config = dict(
    n_head=7,
    head_dim=64,
    d_mlp=1216,
    activation='swiglu',
    norm_eps=1e-06,
    tie_embeddings=False,
    lr_mult_qkv=0.5,
    beta1=0.95,
    decay_shape='linear',
    final_lr_fraction=0.0,
    batch_tokens=[32768, 65536, 131072],
    seq_len=384,
    doc_mask=True,
    train_tokens=458200000,
)
MLP neurons of a small language model. Each row is named by its layer, matrix (gate and up: input weights) and neuron, and shows model dimensions 32-127. Each number is 500 + 25 x the weight over its row's rms, rounded and kept within 0 to 999. Numbers have three digits each. A neuron's up and down rows have the sign that makes its largest values positive.
After each neuron's rows, "fires on" lists the tokens most often at its 100 highest values on Wikipedia text that the model never trained on.

L4.gate1033:518494453560523494486457529509508471527491509521505493538475484474440506508504503548511509511502499513479493499491517500508470492534546484507479451486490475486517524449527512504469518520520492518452503475484471493486533491501489477481484469505489546458524483511499490450531533512500515515
L4.up1033:478494486491510525555562570491550513471496444467487495490499484487509486502539486507485528525534478479538532467513526488577468477478452483484495525470493461522513494459510523542527505490491482498482530519465495531515519495516506488481523531532485460480481488514465512566493493484495536482
fires on: ".", "\"", ",", "ć"

L4.gate48:494529475503534505507526546500514533501476464477518479538472490497518478450478452508449536473482539464492490464530480511504475504508491474507509473485502501507474506525507457497508457503539481510514495423507495497503496490478503524463503470485516478478504513508506437515492489467489513523
L4.up48:469491495495557540467528493495506506510485525465495508487482501482533547475504474478493510517535472460513484476466528493493492464513489442497521495514530483485531496490536503488531494472533430463543489498555483480483478492503529508498523492521463542478485479510493459484486540488489490464
fires on: " |", " 0", "orp"

L5.gate754:479533493481493524528499486526482545504488479474442484498556485504507481529521510471507483495454484522494458504486423499488473497517500469527479532535523490513491593494524522468532518525507478483515435523505538490515460486542467489505490452498479499552525517520513466456535471516510496478
L5.up754:488508499522483490486456511467524458513499518508559536524467480490497507527486562495524458511503514496501487512446485503514425478505534515495501525505483502535481515490477501545504528504509491500480517519523452504514501505467489493499516510527518470503486497514487505448524485477570485491
fires on: " with", " to", " as", "gn", "on", "us"

L4.gate65:492499506462500528482504479502501531459524478514476503466538470509504470472528494492511501468469486480536496441544527506486522475541509505470477519493540499432487486526429484487480512481445506486502538541503490502492459512494505507498521526489557489539503463502521514460507465527516495526
L4.up65:452531551506508503468503492468483525458527496530512548476527492514523506429525507465512486521548480472513501523542527504482479489522531495510483497484520496519536474545494535473493524463488512486504517508488503479503525467513533489497506497506533512547528451530502501470530511486535464481
fires on: " is", " =", "History", " also", "See"

L5.gate720:547506501481490485514479462520521474504493494551503506536495469473526512496498479496476544525528496487532511503496485546543498483490509503529458508509470480481513482520501473497490515458496500445501492476492512518452501507546492552486453519493502539503454442470498491529492556469532534496
L5.up720:520465512501470531458479510479513518501535509493516488485473485522502524505528463535493516490487507504593473522528477527478485453502501489506448524491509502509485517525511499495515534485508468532464489541499565485512506455513475471495505499481537501507539494471506494469483490481509446520
fires on: " \"", " '", "'", "\"", ".", "-"

L5.gate390:476441462513484546505484477478460462469504509478509513504514489476526540558519457482465523488539450518519508508462457512481522477490496530494488499541487506468463476491455489446510511537510503540520529518509497462509464518491546491507545494473472501517514513502509517468558545513453495489
L5.up390:516504470480530553500457464512506487498489489473499513488498500524539543535480539489510499499490505518525498487448457512543526476487489465508495497518498496453442482468459479524542500497514500522521525495473494511511478451469505508525522532552504525499491480498520465527554513471482482523
fires on: ",", " and", " of"

L5.gate50:505524511494507498510513517495446442489518500510495519504488502488516482515510487549497502504520547499522524500513493488538455436527533495521511497496521519517527499498527485480519511534500524514515516442504463492459467480477525496535516521491501528515454560454543498492493552471540489480
L5.up50:522466504476516489556515520503500504504523492497485456510461547514511487551513529504497454480533510474488505518527530468499471459512504514478503544482515527525540477510509495523491502492524518456523550539485490512520486493478518496510468517503494525516466436479488553521485494541538466517
fires on: ",", " time", "ly", " years", " year", " by"

L4.gate1197:503489469514438511496531505498495501483508506510515538495507540472510497455495517522483532533535509500518468454511503518508515460442491497583481517483503503531485490534509509501536465461478473524524530453521561500480491491484490451489490520509551481499502502494487494505498489499486506531
L4.up1197:503501471554523469449495475532452470515463471521499489506461517531522525493470475516508476506489521505545484513508455486519487502491547511554517489487488507477548467511531499486538497557511536505534525510509508534497499504448515509496504500517486458511549542486483445456440512480546475492
fires on: " a", " A", "A", "\n\n", "=", "a"

L5.gate662:494507460512463506507498489544516495492489481488510490522469496544496509521508538491532518466493488490472495511445484499513519466476518521531502480495514470515472466498485533498490468460484488505514535491446462462517511544461491492533463496479510514486549491477495505491503508525506467503
L5.up662:496512472505496475530505486494443499481518498474486524513510491498446514481445509466525513547542514533517511455503477532505500505491488504501515511492520459504491492484522518486490492511505519511459490522500481491502534552487506469485505534527480524514460504525491489476495503523534500540
fires on: "–", "-", " |"

L5.gate1118:502499494489500462502496442490512471481517508490526493472509510492477542532528480508523478476490469526489478474496490491492507486505507455448508478516480537500521536516484523521534515527503507514523486529490491484489496467516508530497503502495451499469453474475520429497483502509507492502
L5.up1118:521502510477495502495469509464475557471497515529491536512552509496471492526479528484482499492518435497506461542495490504535480510508490499460523507497534510504484493552484502484534508487518482485510517504518530487525481496480508469477523467481492523482499501513522525528499519459474482460
fires on: "=", " =", " family"

L4.gate1205:499502519487514511507477458443492510490487513542495500489522483534461512501496466426469488499485539495508479484487506499490506537530523498520547515507483454505517523533493519506529512478501535478495523490487517472507455546498533483480537547502494491548534478490498506507517464459538499495
L4.up1205:490509486510485485476494477492552441495508489481497507489518485447505520557512498511480508510522479529562514497499498481460481470471488521503492493504480489505489502482518494487483532536546554495496481471461488484503485520492510493517488535499506495517526516514470505481524508502554469450
fires on: " as", " with", " by", " of", "\n ", "with"

L5.gate1209:539528454476495553536477472500443470531512465492493492469467531515477493480462551518501503479531531507483523513483471473532494511520497509521521515492527485519479512483462534473452517521488513466511498514495497474481522499486472502498519501497555474491489504489481470526512494514479482492
L5.up1209:502511497534492491523540510561477484472455498524528521505551487480515482541511478486488500498512501472501506480499478526496474473469533493521473496516473535461473515462497478547489494482495504493477464482488530505508525510435539514499488519449438483546484501514486534510506534571515495491
fires on: " number", " (", " a", " +", "-", "–"

L4.gate863:472487467502419528511497486515495499502535485474452539528463504509513541489508475476544474487483487493509492496507488459477513487484519503517505449480459488471522483480474480450498496507495518462521540512509456513477532488533472526476536511469468488503570552474517512514490508523472488491
L4.up863:485517500500491498523511481503476507481489491513532533512462488531523514486479526503481550491529490455477540482508502468471526498543519488534491518454515495487510488467480519525487519559489529528519532490438487476484526503511477507511490492474481490507492527491516504497455484538519498524
fires on: "-", "/", " and", "ly"

L5.gate796:521480486477518484491533517542460488489467534506503503479492450511470519505520529494500516461436486495524492533533454505491484519491520471533471519462515483504515475480489442507484510496460588522502477505519494493502495490511520499521467527537509487527550540498499511523463505499437510514
L5.up796:486499520463524466463486498552535523518490557490503455515492469482498502515524505493501494460461495462516522531525494502508517502521499495516499529509492498496459510518488429533508472512464519506480451546497495510473515505536511540492463477532509508472558525523493518491514477506483477499
fires on: "s", "rs", "es", "ers"

L5.gate321:479474514500467446465472495495451511521559519479477459521504473509493505492509529512528492471473490524550505504527460530509502516493526513500537472466542500521491519496536488509509541530472505454507489575530459525459549476465499514482483518459471499502492518495508474521535512503515547486
L5.up321:471471453468471495461486567458525528502475511485495494493483514474506498477513492487484503533496474494503450487492497487530492504509492497486511449460483512509479469458524469487503493506506520491510541527510443496533505532500462492509480538469458467513493512484482477503487505487520550513
fires on: " Bu", "bu", "Ar", " bu", "avi"

L4.gate10:526534513501486466457498480516511506491492464462509520508547467524531492521460521515514473489453533546489489477507473531488455417530516552495508504531502465516493481523507516469523481497475545524441505521481479491484518455489515496510493516497501475498493488528482466504449514482494503519
L4.up10:505459509545514484503498518529448514483468526493511457552491511470508484552486516502539450495527499522510494493518476464482479485529486497488471514457504514493493488457508494489519484479516482506486483471437526508514507480520514469502488467509526486509484518507508499467515470504502568499
fires on: ":", "er", "'", ",", "ne", "ed"

L4.gate138:507545472465494501474563489480513496534508515507487454428501455513508521533537499511514494479497477515511510478502510479487530515500504488476528476501516442521531483501510525478537495542514522492482522449526506520459489500506478522487499523490474476519481456485501504504483481510527538554
L4.up138:519525475532501519463533510477488516527495501499541528514495475523483499500518501491509495489462491542481521523469537523483468530485496456510485456508440498544493487517481533503517538531517537528519515433461490503502510510502515499453509524485497505487533504474473534481507452568501496528
fires on: " (", "\n\n", " 17", "\n"

L4.gate659:484458494502514464488504440472496486546497516485464532468474485522465481486531522478515469537457508536513463556484538498481501505496506424504460512501500499504458483485502513532529479529517487503473558495501499517502507522508525515511521498492478525511462522487479520515503503474486550466
L4.up659:497531532487486512535509488506542504509527481521491469500547512500485499443490488518498487488497510459464532470508483472482490443517480567522489461497538513527556505499524509483488487480491489528522509511507456485461485467502512494546498503525469501477503538513531509523512489514469500529
fires on: " 0", "c", " (", " |", " 3", "rs"

L4.gate911:516526474449460530526498485500525516467486494479513545463519513502478530535462494494471516451496533472544517455532476502503522471468535501518487510539514510516524488457519507485514497492521522500470514496494520508547480466463512524455511517489478496503441515469503490497479522497548521537
L4.up911:504497527507511555497495490520533466480496571495545481451511516492511457522489582465490537522459489507510503565489415488499510514454519520494509520522540472478515538487521506479511495508509513500444463509526484485482495490552499524515447486501500517531515519487512502519496494489489497450
fires on: "-", "–", " and", " of", "rove", "/"

L4.gate291:492503515497530484495491500481512521468485464511525495444513458473470525461470494526528535523467505516518486489516487509504494497515546510511520460554486480465486512540466462543512515462514486512506496524533493504505495559476517488458536493491492494492520467511489545518517498476526499527
L4.up291:497489508514526500514519484510526474500479539517499503515537488461472490481485540444517528541508500499510512492516530479495518509445514524488556475491511497526487494494512472522457496505530466455514479483544491508502502523455522477484541479522511492489509478468514503483509495473473464532
fires on: " =", " a", "Species", " is"

L5.gate947:495501480503503483496523485484519460546462543495541515484508475536497488511459461492500471535457504492500524482529525450522501513520520489513484511532482492511475498498516544493503486515514481476538507520505438477485557518483507510490468512515490499498505520466500490486519462495477456505
L5.up947:530521492479505527484495518480473521498469495493505452509530477476506535468500479495478493510518527504524507465491538481467515532502503530533435482509498480484519515488504482532508548540506542467487477516514458500522495517475524482485473440487514501516531466482503514476511540537556527494
fires on: " as", " /", " -"

L4.gate749:527499501491530497487467527487500453530495526489514529472505521508520506481522562506544482546487501467532482491515527517514527489515507505536516511492505572507516531517532499491489489521476486449506555553493537439480476476525515501537482527480491531495469469457495486524518509496509519454
L4.up749:489468470538499509522514500474495472522473492510530477477471498491516506493502504509524463517541550473493492512520542480464477505531483467483495489508507533506486518520535499487479495493493525457507554567473479469502470516496474508542527501479521514535482499459546492509499521508485513478
fires on: "="

L4.gate934:526506505464531533519500517476488503476479502482486471486482487518496456541462507510509526495510495519513496509484457465503488462486525523530535508545517484533493509462458493504501542520508480529491529498527492484534514474466524483535526529523489505504482507504446481514506517502544501487
L4.up934:504507470495483522515515499529500503480500510491531512494511509486518517486488480445530480500524520539503443493471513513501475532474473518505474546478486493472505496474515469469490501469489560507530534501553449517493542441496512489506494476503509555519503507504496485534498468517483492521
fires on: " \"", " of", " over", " for", " as"

L4.gate581:515496497514525497544494511515516489498497468494492524485492474499461517489502526513469493505511450492496488495507527497500513485529519541485492512525497466488517543532527482493549493522488507507506520417526468495417534490461490533508468488461466540540492449532497492541480524528517502505
L4.up581:489491494541520448521511512507505507479516468498490496487533522495521509469523533522520523526507478453512520504525550496487556516575488492495468522462475512506486486491476455503502531498529520504480476513516459513530499478470507509496492481502516488516511454518493496537530522465492500486
fires on: "-", " of", " on", " in", "ing"

L5.gate1041:514513549515508516496555490487524481533506443471504511506507523522501518462487516521482506486528532522520507528477498473475514451507494472552503530507496519471455479490472504495479508467550458510490507516529478489528500448563532534501504514471516507486508518471442478507493459509511559485
L5.up1041:519454515460494514489509489474508566489512484538473484500529521493513428505483494485511506474540507497543504495449492498450511497483543456512493491517532470493483486510473506479520511464502483535502479485521487500493510499525529516483487481476495530525530534503545468530491500481430520482
fires on: "-", ",", "\"", " and", " |", " 0"

L5.gate803:475471434485558449516520520450510498475470498497498512511525513499481461518488493521480502462500523509539514505488528446517517498537461484504488476522517489457471497488480475497534474514489494492495451491531516499486491526500530529479508510511510540511503502454475493482567489474499504499
L5.up803:499476467502533549463506502463473474507504462515468505482487535490510476527491465458477511464502477521480483516485425453514523540496481512502480515503529453489475468481481516488545451490456490532472512494515487514527485492508443526488462554467473506503463502458517487484508466497472504497
fires on: " and", ";", ",", " or", " to"

L4.gate567:506521476509486507520488480503515524483522466493487510508515484520472490507506533496495507484470534472531486510472468460450498471543529526459487478491506497484488505528506477527527483497454517525490531452464523500513490465527515508494508502495511486493501472499492514475488499497512504515
L4.up567:521498482520481502526509499538485526494475502503461544477505518519515488494510474494495501504477503471486488510495504473465470433520491471540477518496484460514499456525483497493548473510510498514474536462474474455548505483510502520505509531509502463460486495513483519522534484550502525473
fires on: " '", ":", "—", "\n\n", "'", "\n"

L4.gate239:491476484523527512511464532489417507521513485507503506496487483514482453509483528512493458509489541485506516467482443481493494477560493480479497446467491515494470499452493487505502540515497505526494549492505515474454481481491478511480519514500488487498529526481482513476510519538498487462
L4.up239:535536495483505476515485473530486458519550494497493487519444527468520460495522541528412525502533479504510458560514488497467512518532490512511458547518515525505437474445486468478461460482480457485515523444492497492503535478506478462513511490490469505469478496517487524543491517502463479542
fires on: ",", " at", " By", " by", " over"

L4.gate676:530532524469502467488509494526493508482541510495492525509493476471488481484448577517519526487546512512520517478548518496519475484468510509490512485522522498514534521528482499503534500481486512526475519456523469510534494503495510540506553513483467487530542524508506547489458503502480496507
L4.up676:481482518501513476477501495488435484480530496464462469474533503487523545492536495466506483496476497492527494490515502471497466508473559542483483491509495506504525496554537489499535528512530555466521466484538468507523464482504489484479549480524573487514477508521492550489520514460495505470
fires on: " =", " is", " was"

L4.gate431:497493482466529470493479493499496447508468504495501467485530508468505493456481493499525484461497503526508482488503440492469505435466483507527498500463531486500523480484512493491453526550508491497530479516504453510515547487496481506469453509479476451510474498481477509486553499549463520500
L4.up431:497547480484512534511495483510492519502454552508477502490479472492511508495508524503505487521499496537466509471527479492514516513526475538504510499534479458525506496505530516509542483503497485535512516519494465459491507502488517557441446473514480539482486531521486521496495502504483495479
fires on: " and", "and", " of", "or", " for"

L4.gate1196:477510456551509485468472466504462497474498503499480513500538479499493484552520529490476476516499473483512514543526429484522491478473547515488465516458505478486456512506501502507546490473494502494470515528511470502488511518530502516497541531473489514500532535513497532483512515474532521508
L4.up1196:486515500425452517519481496492476471495532499506495470498485530531458550527534509447538506520513544505468498477504496533499503530496492482460451459460512491462498469490493499531532486514519518509470520517483508500448520460532469514512532534468505537492550503530464502522511521500467505524
fires on: "\n", ";", " of", " in"

L5.gate474:470504477499495458537505481499533484481492490505520520498519499576472485529466484477467484505497488505492490480517490474485499580487504468528470499504512500516458519503439490489502498500479508495549522495516532543508503514523449536451495476461523475541502499473505480534486517524474517479
L5.up474:483525472485512473525524497504510513451501468499477511465492527515507467516499450487489533507501514496502482520493478504540501519553577489506498527512533472486467518552465496492527518507487488506526487484502489530502517514523483495469525485475498533481511505522514516482450512502528495477
fires on: " |", "|", " /"

L4.gate1056:448485492543515501550525498476509514522512552508539493477503515542532511472489545494548509578527548486557498513473478513548466504491494494506488512510522505489494513538508495502487522519460500440460524512483499535521503478547495518518516511498524481515480492530530501513479505517508498490
L4.up1056:487533515493500473479496485479517501498508529521526492478508499509467527475512511522550475544533493498532513459483469505469485506521497536495503498499485499531552518498518478457483493492495533464526528539496483462469502506527520516527541536474507484511499521521533514491513482510508514494
fires on: "="

L5.gate569:499492493508525495490483499506466491526485472531453502511516459523485495493484515529440469489524459521475499469502489459491483466508476511510511533495453525513528513505503496439452505486446527490495521502436489522507571532520485486510538531469494521537464535496495495526526508471484466519
L5.up569:493539454517492485461487512530455480496474493493449478496522523483488527516515500482450478506527505514512514471495473536529487527477495531467480482507465523501490493465504538490493483491515546526462495521526485489485533480518524492473504496486512503533483528496449549477497500497506511501
fires on: " of", " (", "-", " with", "/"

L4.gate212:480464471508489500539493533455507464527520514510495524471501496511499506515531480541539490506463498485523525471496500501491519458478533510542501504488525455468522496481452492515499519543494495478489540533485499500453576480480511470509483504493468468518439519512482456517528491467514443503
L4.up212:510490516506497482523536505497500499492504514511485483515538486481469484504526508527526464488511489479464475560479498501495517487517548519474497520501495491514514539452463471509501506506500509519478519537530519497491492510510511486478517523507504515543506476490477541522531509469493525494
fires on: ".", "-", " mis", "'", "–"

L4.gate214:470487521479507493535479473543503535480518528527535469547492484444518489447508493531495524507480487507516477481521492505504494495489534509476493514521509488476491515482483475508486524516488498516506498505476489470492572506451502481470529505514495455484479534451552508494546503475485508498
L4.up214:478502476500493503509482516522501487530477483526509487514518479494486467473499509502504497498464514492488461473532523552538493529534527531495499485482499478466490533472483495479510478486500557485513497495568528493548521504494514521491493515513510488504521502454532518520498505511476489481
fires on: " |", "|", " at", "e"

L5.gate462:482524507540488502512496479486497506530518485488480528499487472490521503500455489496514502558544502537497489530509479477496489535546510515473499533513507517521480430459512468529551493529459477505504484480472499497504540519481497515477491493483512498447496502473498525488525520443481522490
L5.up462:476488471504510520509510484481500471492481473481513545511507492502470503471540518455560522506511518506461523488487501534539539486513500465492516532458535449500485513535483524497489516486555485534491523532536502519529547554499471481484502512506509525529486488485507526475460477526497507477
fires on: "–", " (", " /"

L5.gate672:500464424496486484515465479460527552496535510480532516521478494456471475530550534498528535508504476501499490500487525457545518492508492477516480503502525529521531489501515523536522535547473544520510507542493457487525519488533511517509513496500520491488506525538516513479495529464506481508
L5.up672:515494512492481494491474496475480506470491471454492563489501484473510477487510510525505495498531421486518478540505434488511475495478481475484491500499485474493512512520547512501550508480503544455470531453519532487450502522496503518490521498463509539491443515535493522475496530520518502522
fires on: "=", " =", "Early", " Early", " later", " and"

L4.gate70:509478511494521518468525480487498520477471495489510462501503484475472483505503506481513432496504486506508491477540565511497457507483486525490533498496490506505480503508468457487511523485496511447546497547467474483483505532458497527483456500504535491483519510477515518515483512508512487474
L4.up70:553520499495493459532507488500471501511491502477504514516494456512448519474490507506457504509493488491534464465526517546518483483513483488512491494452501456470478492503446520493479556477493526464507524518493514483526531493482494508493506505497479504490473512509482513476419537545505499502
fires on: "|", "\n", " |", "ge", " al", " of"

L4.gate420:512458514519504436552502503488504522503541492538488514512500488479515495527463508480485468497506484479523529564502461498463545476532462535477490517486482524475518499507481470427495474566493531513492501495520469531508513552501495530468456492495524507470534508518509427571478535508529492493
L4.up420:473468472528505480483448511531516500501486478501462483497491514506519503475483514513535485507504477491532514514511542494503546470509546517511473512523490473495523492533485526499539504502477502527487485510503495485533515511526472539471459464457518536542501509511537479512502509510553458477
fires on: "s", " in", " Men", " of", "ara", " men"

L5.gate169:535452506504539459506493485520464484538473554523506513492468493481504466477544507466520485479492488501522532515517488511538475482496527524524530515503487566484518501505493504484498500510496505516519474482502518516519475462494513544498474423469491520452472491513487545461497470468481493478
L5.up169:460538468524514509550532566518505498455451496484490485540485491520510495528494486503541483500476521487495508450527499494528520487521516454539488528481496526505518502490515525501485538458524502494503517470498484493533473483546534525496494485529466485463477539510434483503464477482508526525
fires on: ",", "s", " was", "ers"

L5.gate82:550528522476473418513526493478520461498481506463471467525516504515529499513503485526483510518462467526530474492453536466488493526524533467484508499518498496509458499525490474502542506530498551496507534517532519502508506485487507515464507494535532476469468506508463518540514528494520464494
L5.up82:487480522504518490529540501504515507523546448468490528493525493488518509523479502479472467511499530511478492545504470490487500479481467462471498513496437474481486490510505505467523480512537493469473525494459535483489530509498525462498493497491473492476536545484479514465541485480482477474
fires on: ":", ".", "\n\n", " a", ",", "\n"

L4.gate437:511501486519470485500514514507495505483483467543485519487512517502505496486512466428491549484476561510476497510469461498528538507495489486480520499481444490485511481462532515502534493484530487441514532523485513507499503533501489477449496542507494517504514532517495536540502534455506476522
L4.up437:512497500468474474530536507527483498510528472522491493525468452515535518519527503523488522466495512473520507536515499503407478543480478509534469530489529468512522492492496496475511482527427541525514497507504512514503527479507546513550458509513471466501519493491468506499484532521494518533
fires on: ":", "-", "/", "–"

L4.gate541:506481462479482506538514497492476500510476480516503533508504482458491467515480494463499511525467515489501514531542503485503519500527528556484536491463521537516489516522491467503451471510492502482502480452474516500523523507506488546523519500476481487536465481521521484509476526470526518518
L4.up541:493516495482520501517491463487510474546498485504437486493498552465478468490514495510463467477507511469513488505482496512466515492541512497460535515542533505460478449500490522524501446423537493495542465483473495493533539506507486527465491502500484535519476478518461464487500490462497508478
fires on: ")", " |"

L4.gate841:495519486504479512491496455515489470509501528473515498505467511478527532510529459513505486519468510491521498530470502489454479484540487504536477544540446516482482526528492474484416505532484479513516523495506471495454475459506524468470500451505525470488536514475463485525490496479489516522
L4.up841:492459510484499483524489464530522497525452516495475527459519480514525561489455520522491477495495553515516497506496460501530511454503492504473535519500498500541505505510473497534499498469510535543447476509513518516485517502503462489472491475535508508480509474453517517501491492470516470523
fires on: "=", " of", "'", ".", "art"

L4.gate656:520507523501519504488469489494556495525481502470525516530528455497469534549493513492492495531520483532522457535500508511474503466476470528463508506463528482466528555522480462485535528446491547486491445480492485475513469541514453497482499458489487525497488475507478483496541508486530490506
L4.up656:546457518459511528507484516511493481484529518519472538492498473499465536501465439519504488487473487524477528485454502515474505553492495498500454494500494488525535507449535467506523537483536453487503519500531525501501492484516472542480534487469453519501520495466512523492483524448465499513
fires on: "'", "\""

L4.gate288:523515507515472494504546545566501486480467483521534489511490510480536493520528498538479520483464464500521531488491485482532507496562491483511528467514451501472488488473493515498528477490482536508502501500504448530548529517493542452518495494516511519501494500520496496457502496447464513474
L4.up288:483514496493487518429481505525473477459525514478501477468517561492509495512497511522471559543505473468522519564474509551509527520524468507530451534499510465496506517505511469514495477513515551504466537537533502486487486520484543528498454510525492484541522472512494492471523463534475491488
fires on: ".", "s", "os", "a", "es", "ura"

L5.gate809:533514543464500503500499534500482518503504496480460498521489492494482492524457522539514511510472500494535545507523423518497538500509496466516526531493512460477510535495508475491457496509465499517483523474535510477520468523547515528480501541514502535506447491517510498497445513450467494526
L5.up809:504507480495481500477565503489505502515521502494495429515487463539479457552488498511539482549476463508499539480504445505515494508496482518505498474532469427475500524464519498545490498503509517517525493483500558488506546510535499492500462531457524495510466511487477500546521513518522468496
fires on: "-", " and", ","

L4.gate92:492500487567515528524524491489564474542521525505531497474487503499490516488534464482491524527522485475494517501498523534467502480485457498571534491507492479500501499490459471483483482526527487494510494500458448492511478493443543540481477520454528524483492531464538521509481522503525482480
L4.up92:526481457542490486590538485516549457481511465535520503524510528487523480444508500517495490466486490500524500517473524539469507475536459510515505521476483464543493476438505496501497467515512520525471525480503511502515538493510540479489497497504528478481484510452469533497490518483494530460
fires on: "\n\n", "\n", "."

L5.gate75:535478518525501521512510487491500537488480484464500472488483548490519483527511475495506540512502476586493517518517473480495522464491505523538549510518515510496526457535486495497510468490513533517510504486469527506534509482481478476514503495486510518499471463512497523498499496497491480541
L5.up75:472448481528519483502504539519507478512484465480510453517498507501540506510437515495520513459495565501501493568555485505523486473518508509504476498469505501532502509532483504491540481460516512514515508530484540487490499530459534513510497483523463497507503498486484504496488477489547503484
fires on: ",", " a", " is"

L5.gate442:467486460487504463528493530504525499517533502499474493467492485494507502566488520464501497497478529482499514510496483500510525501491485467532514488524508476510520470505550518485483482513546522466584485537520489515497492465466502468526530521515461533492512513504518529501541464496504504478
L5.up442:507496504469543525503459499498500501517521451486502480485482545499457472513502541503527524472495457502499485534517497514520505507505484467516490521515467493458485480496485477512463519504521492501498506522514492482495508481526507525526538488534514500486508446477526522491487524477481475460
fires on: "p", "d", "s", "c", "id"

L4.gate515:479488531521528483519523509500478447526530487494488516488491480518497462444511530493471513531511564488524467467484532491517490504462483508507472509527501514492492508452501472529495474495475497486498493534447528492505443444483501525487520532477508480491473524507528505524497491491477534484
L4.up515:487506488492496513489487526515492496499524471517488537485530470538516524503487507508546494538502491478467492478478465534489481506511507512542495471470495506475535489523520501473499516493514519442474511552493470497518461504530510489505492498495480541503462500468518525525471459544486478479
fires on: "="

L4.gate118:479496484475522505486486495510517535484483457527488444478536508481501498479508501525504525500481508491506471520481496441470504501523534512509514482489491555443510515514545501500487501499484474481536478484434519513529478465481514496484526486488494499495505492493485486540450530516518506497
L4.up118:480520495459471520517452510491462470524502475506458501516508484534469483465445498526478493458515532517496501481517488532506437515496549491497513501488518476505453498520501528536477495512472526491515536490429492528518511501446528509473446537508492508489495509521528477475472500529554496474
fires on: "B", "rag", "ram", "ver", "pt", " Bal"

L4.gate940:505491484505514476487470519490531514523487536504510505487549505508501479501464523502507537462485503527459501464468500492483558511472481494531491456524545492505526493552499502481480502480500456496520522496522475482475478559498497486474463531518502491516470506477522533483499504485524519498
L4.up940:493491522567495438495521541483516530494496548504495494476517537474472516532534462483506494487522523518505500504520517534519492528433502517495510445508509486489510500529515495517502511507504506495531512460525505489457487515487492515452487466486454496500539486511497517514493469466512454514
fires on: " is", " was", "nt", "Species", " |"

L4.gate827:483515492559525518515477472491534500479476528465505486524505502484499503500519495524521462539491498521497505526463491509510518458459531560468513489496505512496538499451436521479491488484553525494482496457527527482493455498521509434517521538516503507512471526538499515505475494512464485484
L4.up827:511455514521518487541478471467504438511544468525551467506530497527485468505514520473513498485498488492485481568491494532488515474489509477468522449494531487484512488499509524512542505495498523516518502495533484527519469459515515479476475497496486538499463504554501452491514456461507461505
fires on: ",", "-", " Title", "ave", "di"

L4.gate1115:524512472566521486456495443453523462500505498541496478500489495491537504482481526497466464512441548502492532503509472502497499537471498493479519488523550487500482504506518471496517532492515516486496549472494478495530527544463499484460501494479522462490503473489510495523502518541518467461
L4.up1115:514517461471538490477475512494525523493485517500480484525469451530491536528476477479477482536526510478486497477474497475516501496535481520500509490512501525522474477507511539510502523500502507490505526509511490499495504510505499442510465478541463513528418555494506513458472534547495479497
fires on: " which", " who", " and", " family", " |"

L5.gate1090:492482525502480474501494474493543537548481486521476493502530475494492498496465459470505496504486496516503463561490485535455523462498517465557484555471508494505535483493507480499486475458552473525513459527488522510462535481541494524495473516495518454574495464461455496474486517497495524506
L5.up1090:510466505489511490455524503482527476521510524542537534510522485499506482507479523494512463467486442538488516502504509514537500481499511527524476489473454489542496505496481478541469489522512516496509506506492496504461492524530464507507472507501520542498511496482436523457485527560484501502
fires on: " of", ")", " goals", " cent", "%", " for"